Weights of a small GPT-style language model, trained from scratch on English Wikipedia: width 320, a variant of Muon for these matrices.
MLP neurons of a small language model. Each row is named by its layer, matrix (gate and up: input weights; down: output weights) and neuron, and shows model dimensions 80-143. Each number is 200 + 20 x the weight over its row's rms, rounded and kept within 0 to 999. A neuron's up and down rows have the sign that makes its largest values positive.
After each neuron's rows is what it responds to, as a language model described it from the Wikipedia text at the highest values.

L2.gate170,208,175,229,191,200,226,214,173,206,212,195,226,164,205,197,181,249,142,189,242,182,218,214,200,173,178,168,245,177,203,186,194,217,203,185,204,220,191,214,230,192,209,203,196,188,163,207,214,178,203,170,197,184,184,203,182,197,188,157,212,170,212,184,210
L2.up170,246,181,223,211,210,193,216,179,207,189,203,209,186,211,204,206,212,182,189,200,182,213,198,176,228,181,175,214,203,186,194,178,205,202,205,203,203,204,175,190,227,174,221,199,198,251,223,221,185,229,193,205,208,215,157,226,235,223,174,188,193,187,209,222
L2.down170,183,198,222,219,190,189,194,199,221,202,185,158,185,199,209,189,194,203,199,216,200,204,209,211,179,227,188,190,188,172,193,209,197,220,177,198,190,229,177,235,224,217,213,190,206,205,215,208,219,167,184,182,209,204,177,220,196,190,205,193,184,182,233,177
Description: Table header separators

L3.gate640,236,238,190,209,240,224,210,197,189,194,195,203,219,203,136,221,189,176,214,211,172,189,181,166,167,222,194,220,209,217,230,206,196,226,202,181,208,176,191,203,225,201,201,176,224,209,232,200,227,205,208,211,211,206,205,192,211,188,194,179,219,176,233,144
L3.up640,162,187,212,192,229,206,210,215,177,209,203,175,213,182,183,192,203,170,203,188,214,208,179,229,190,224,178,160,234,201,187,193,197,191,186,207,199,160,205,193,208,214,187,212,210,211,217,223,216,204,214,206,152,214,180,233,182,215,201,213,222,225,198,230
L3.down640,152,229,232,195,173,194,179,172,198,181,228,201,196,195,219,215,203,185,216,162,199,212,221,219,202,189,191,224,191,211,168,180,208,186,207,201,218,194,209,154,174,204,188,200,197,194,203,170,171,194,210,181,169,201,207,167,220,176,177,197,151,200,240,205
Description: Word-completion pieces and table digits

L3.gate265,214,213,225,184,184,206,205,185,220,196,204,208,196,185,209,197,184,195,204,217,242,195,190,207,190,197,213,187,192,196,215,216,195,176,199,173,231,180,206,186,209,194,194,233,161,216,203,175,208,208,208,189,212,214,225,254,175,215,212,158,188,217,203,233
L3.up265,188,189,190,238,184,208,228,193,221,221,192,176,207,225,200,214,177,203,166,186,232,228,193,225,234,180,218,214,211,195,202,157,186,226,179,174,177,192,209,225,179,229,191,171,193,186,200,176,220,210,190,219,177,201,226,253,196,191,194,214,212,200,211,199
L3.down265,187,143,221,212,187,198,203,199,226,231,195,205,222,183,177,214,180,228,237,202,235,228,193,210,193,197,177,167,169,202,166,189,209,217,148,195,182,182,188,199,193,195,179,220,163,202,203,230,179,221,223,209,232,215,188,216,203,231,237,174,219,171,199,205
Description: Date expressions

L4.gate784,220,187,172,187,218,190,182,175,201,189,225,179,221,204,177,175,213,171,219,194,209,207,217,216,183,206,185,226,213,207,176,183,204,171,233,177,230,198,207,189,195,207,174,213,225,218,179,193,181,205,218,196,208,184,197,210,220,177,200,155,171,211,198,213
L4.up784,173,237,204,198,191,223,214,192,205,213,189,185,183,190,200,186,214,177,192,228,196,198,207,193,189,185,166,213,172,186,195,181,165,187,216,183,180,212,200,238,174,217,202,214,210,186,202,185,195,212,210,216,253,188,248,216,207,169,239,183,190,163,205,184
L4.down784,199,209,178,189,187,208,170,225,199,183,206,228,220,205,235,189,185,216,198,162,202,166,167,187,182,226,193,218,219,235,184,191,190,200,171,239,197,197,187,188,203,199,221,173,188,160,241,195,191,215,191,198,194,215,178,135,210,186,170,218,180,209,153,187
Description: Post-subject verb slot

L2.gate291,201,205,179,223,225,177,215,195,209,217,175,209,225,242,216,213,201,196,195,232,202,213,194,197,201,210,183,216,208,218,198,205,216,222,177,195,214,174,172,201,174,192,222,186,193,224,194,215,202,191,189,208,201,229,215,189,176,219,227,225,202,195,192,258
L2.up291,195,195,180,181,207,220,190,187,178,212,181,176,188,196,203,173,171,217,210,195,141,205,197,173,210,162,209,213,204,228,226,206,200,240,175,177,197,182,228,213,209,191,198,206,233,183,182,200,173,210,214,230,204,162,201,175,182,203,152,209,188,221,163,207
L2.down291,195,163,210,211,187,222,184,172,176,211,193,179,206,186,190,195,218,217,177,172,207,214,201,159,213,187,180,184,207,208,169,199,179,199,160,192,185,202,223,185,247,217,186,202,208,210,197,183,203,220,178,230,226,196,232,187,227,217,182,188,191,220,168,166
Description: Past-tense main verbs

L4.gate199,185,167,188,181,189,196,217,195,213,193,190,202,233,200,170,197,192,235,189,192,158,188,168,193,177,230,184,182,180,227,199,224,200,205,183,193,171,187,191,172,171,209,196,201,213,227,186,205,213,200,212,218,183,227,186,168,162,200,200,229,149,201,185,220
L4.up199,201,199,194,191,179,192,199,197,250,192,230,219,225,208,173,212,203,189,166,189,240,181,193,171,208,244,175,172,202,224,183,179,174,177,199,176,181,196,184,225,198,211,210,235,170,209,204,197,199,190,224,190,193,223,207,162,202,193,206,225,228,214,214,216
L4.down199,179,188,176,216,236,200,163,181,199,201,201,192,189,200,225,200,201,174,185,155,188,214,207,219,168,184,183,203,182,193,212,239,212,171,228,222,203,191,251,209,197,230,185,220,192,184,167,174,204,185,175,205,192,177,157,205,188,204,211,186,194,184,221,179
Description: Internal name and number connectors

L4.gate294,197,198,174,176,166,218,209,175,210,206,191,187,167,188,221,192,234,180,231,201,199,196,171,208,216,197,229,194,187,168,233,222,192,172,188,169,196,174,205,183,210,189,206,171,182,204,190,185,202,190,207,181,173,195,184,205,206,196,195,167,223,181,180,183
L4.up294,181,205,210,222,239,225,236,204,235,187,211,192,203,232,208,193,193,219,228,227,186,201,171,190,210,205,203,196,190,214,178,186,185,189,196,202,223,128,190,172,219,159,184,194,179,181,182,163,198,209,169,158,197,194,201,242,227,201,217,178,160,207,180,182
L4.down294,192,198,207,206,152,181,208,172,219,185,223,171,208,225,227,209,214,206,210,186,180,215,217,196,244,195,194,199,212,198,199,181,213,196,188,212,212,184,215,226,182,215,206,197,227,194,198,197,207,214,198,178,226,215,237,213,206,208,174,218,199,195,218,219
Description: Year-final digits in dates

L4.gate680,160,185,227,187,213,233,185,211,161,191,207,225,215,198,197,194,177,205,198,159,214,158,170,189,199,184,218,169,201,185,215,193,179,203,231,188,229,190,222,219,205,187,221,140,171,208,199,174,171,200,199,192,241,199,178,183,175,207,207,219,199,196,189,179
L4.up680,224,196,215,187,196,221,203,186,205,202,183,198,183,187,176,248,195,220,196,192,217,203,149,205,178,225,202,179,206,207,222,213,197,191,204,185,186,190,200,233,199,181,179,194,212,199,202,197,196,197,176,230,174,209,195,208,224,216,176,183,218,200,189,195
L4.down680,207,187,245,207,203,223,226,221,197,230,232,210,214,205,182,197,205,213,210,219,235,196,197,219,185,211,193,229,205,179,194,199,216,229,232,210,198,236,211,173,204,172,179,202,217,197,141,230,225,167,211,224,209,196,210,204,209,193,208,181,203,184,194,215
Description: Sports statistics table tokens

L3.gate937,220,177,214,173,215,187,216,187,212,201,178,218,199,196,195,214,188,227,168,202,182,166,185,229,190,208,224,193,219,218,204,185,196,196,227,201,209,152,224,201,227,197,199,230,204,197,218,213,212,174,180,190,214,172,198,221,200,181,186,196,223,184,198,198
L3.up937,224,222,207,195,251,208,199,241,218,187,160,194,184,186,185,204,183,179,193,197,215,188,193,187,168,171,211,190,230,198,209,218,197,220,182,206,198,239,153,202,225,177,222,204,196,187,248,205,214,233,190,186,235,224,197,185,197,235,205,192,205,211,201,200
L3.down937,221,201,225,186,192,166,179,203,225,206,200,215,199,197,189,164,197,222,180,186,201,189,227,212,200,239,232,235,197,186,181,173,216,224,224,191,182,192,189,169,199,204,193,203,195,181,194,198,239,212,189,187,210,226,194,185,200,239,200,216,184,215,220,171
Description: Word-piece and structural grab bag

L3.gate601,212,179,183,174,192,216,178,166,242,209,201,191,188,198,197,205,200,177,229,177,212,184,200,222,223,205,202,186,225,233,204,183,209,181,187,211,183,188,172,187,215,232,195,208,217,190,225,203,202,189,214,222,195,211,227,172,231,228,200,192,167,188,183,185
L3.up601,172,193,196,202,249,237,197,226,207,181,211,220,212,215,161,181,190,191,222,221,178,193,174,236,175,197,218,189,212,192,184,233,219,221,194,202,186,202,198,188,190,188,191,225,217,223,218,210,210,205,209,178,171,194,229,180,169,196,184,172,180,189,202,214
L3.down601,206,174,224,193,183,184,207,200,188,190,182,199,178,180,230,230,176,220,196,181,201,180,197,178,212,209,196,236,236,150,186,239,187,208,213,159,204,197,213,215,192,209,177,216,214,176,210,230,177,201,201,216,188,219,183,194,191,163,179,187,195,185,226,208
Description: Mid-word subword fragments

L2.gate33,209,197,188,223,212,178,192,200,200,197,167,182,217,196,210,217,205,165,223,203,240,199,196,194,167,206,211,225,233,163,218,223,209,190,164,233,185,199,196,189,170,233,197,185,219,187,209,190,191,201,186,222,179,197,203,223,189,257,195,216,167,195,216,170
L2.up33,166,177,207,181,167,240,205,217,185,194,216,231,218,182,180,207,207,180,210,195,147,202,196,219,202,257,153,205,182,190,200,171,216,219,191,195,199,217,205,203,181,203,166,186,217,230,194,169,182,233,220,219,240,215,200,226,233,190,191,203,189,202,197,230
L2.down33,190,213,218,187,179,190,208,199,223,181,188,196,206,200,216,209,200,165,194,205,221,191,229,174,174,201,194,217,216,190,223,188,216,198,214,198,202,190,218,218,186,207,159,210,225,213,211,204,186,186,230,221,208,189,219,234,232,200,209,185,207,196,197,243
Description: Ordinals and affix pieces

L3.gate656,193,193,199,222,216,183,187,221,199,185,223,182,189,201,186,175,221,169,200,202,252,215,182,199,169,197,241,232,200,215,216,202,179,211,214,212,212,218,194,218,213,174,185,224,202,218,208,214,195,169,205,166,181,205,170,209,181,176,143,190,212,192,165,206
L3.up656,200,182,202,189,204,213,179,183,151,145,195,236,186,194,200,196,184,168,200,219,200,148,220,224,235,160,218,216,213,210,241,232,188,193,174,206,170,190,234,180,160,192,203,195,240,186,212,193,216,184,220,163,221,213,202,225,177,235,214,158,187,205,198,201
L3.down656,198,206,205,211,187,172,211,238,206,205,188,206,206,198,189,203,243,219,195,212,179,210,180,172,214,206,211,204,198,197,224,185,208,163,216,215,168,208,180,226,179,181,205,175,191,235,200,213,209,208,189,241,205,180,181,207,213,210,244,235,205,196,190,202
Description: Table column separators

L2.gate839,203,185,186,205,239,201,198,194,234,231,222,168,233,208,190,209,202,154,195,193,198,193,240,211,178,219,190,197,221,169,196,194,199,222,189,212,187,209,200,207,187,193,204,145,220,203,216,222,227,206,195,178,226,174,219,183,206,208,191,209,195,200,163,208
L2.up839,183,175,192,195,168,206,210,188,206,196,217,213,220,230,195,204,198,169,191,191,192,191,219,183,148,208,214,203,182,218,224,190,188,208,165,183,210,227,180,173,191,206,219,159,223,181,209,215,215,192,215,200,197,201,192,207,188,194,164,218,201,190,185,164
L2.down839,214,187,170,218,192,212,202,189,187,221,199,191,245,227,170,197,213,205,201,173,185,192,182,196,185,217,230,188,147,209,233,197,184,209,194,211,227,194,181,207,218,224,218,205,228,183,201,174,164,208,201,187,210,224,225,212,173,201,206,198,206,195,213,172
Description: Month names in dates

L4.gate681,187,204,187,178,188,208,229,204,182,219,202,217,184,209,179,204,174,214,192,180,170,189,249,201,184,211,204,200,189,210,199,188,206,185,205,208,158,219,197,210,220,186,201,230,223,213,174,192,202,210,190,211,202,232,191,171,181,196,195,221,210,160,187,220
L4.up681,194,174,189,211,191,234,193,206,203,195,147,199,190,196,170,174,224,223,187,199,220,201,225,212,222,196,215,215,226,160,212,192,198,236,256,207,214,152,187,193,232,212,197,203,220,240,202,186,191,159,183,190,183,230,215,198,198,192,214,189,214,206,212,175
L4.down681,184,206,202,215,206,221,173,223,192,202,188,165,188,192,188,193,183,218,214,174,223,202,204,217,212,191,212,190,193,220,183,192,234,196,200,248,221,188,218,171,209,194,190,244,163,170,211,202,202,216,200,236,209,192,166,173,209,187,153,216,206,226,186,178
Description: Boundary before names or places

L3.gate756,203,206,219,183,181,180,219,199,222,201,167,200,209,197,179,172,202,201,202,209,215,211,203,220,222,227,197,207,214,191,216,191,196,195,224,176,222,152,189,208,192,216,229,197,218,240,196,197,226,189,179,194,228,192,210,207,184,179,226,163,204,186,172,231
L3.up756,192,210,190,197,187,192,196,198,192,192,189,204,200,196,212,222,209,227,157,186,202,236,216,213,196,205,206,217,178,215,179,209,198,190,199,188,179,202,194,190,180,197,200,163,172,176,211,219,175,200,193,209,195,222,226,181,214,201,203,238,195,190,189,264
L3.down756,241,192,175,185,190,179,201,235,191,191,211,208,216,194,198,190,220,222,173,199,184,217,195,182,199,201,204,219,210,181,185,211,226,193,196,197,236,171,209,211,205,197,203,218,198,219,176,197,232,210,184,217,187,206,231,174,184,204,184,198,194,203,160,209
Description: Verb after subject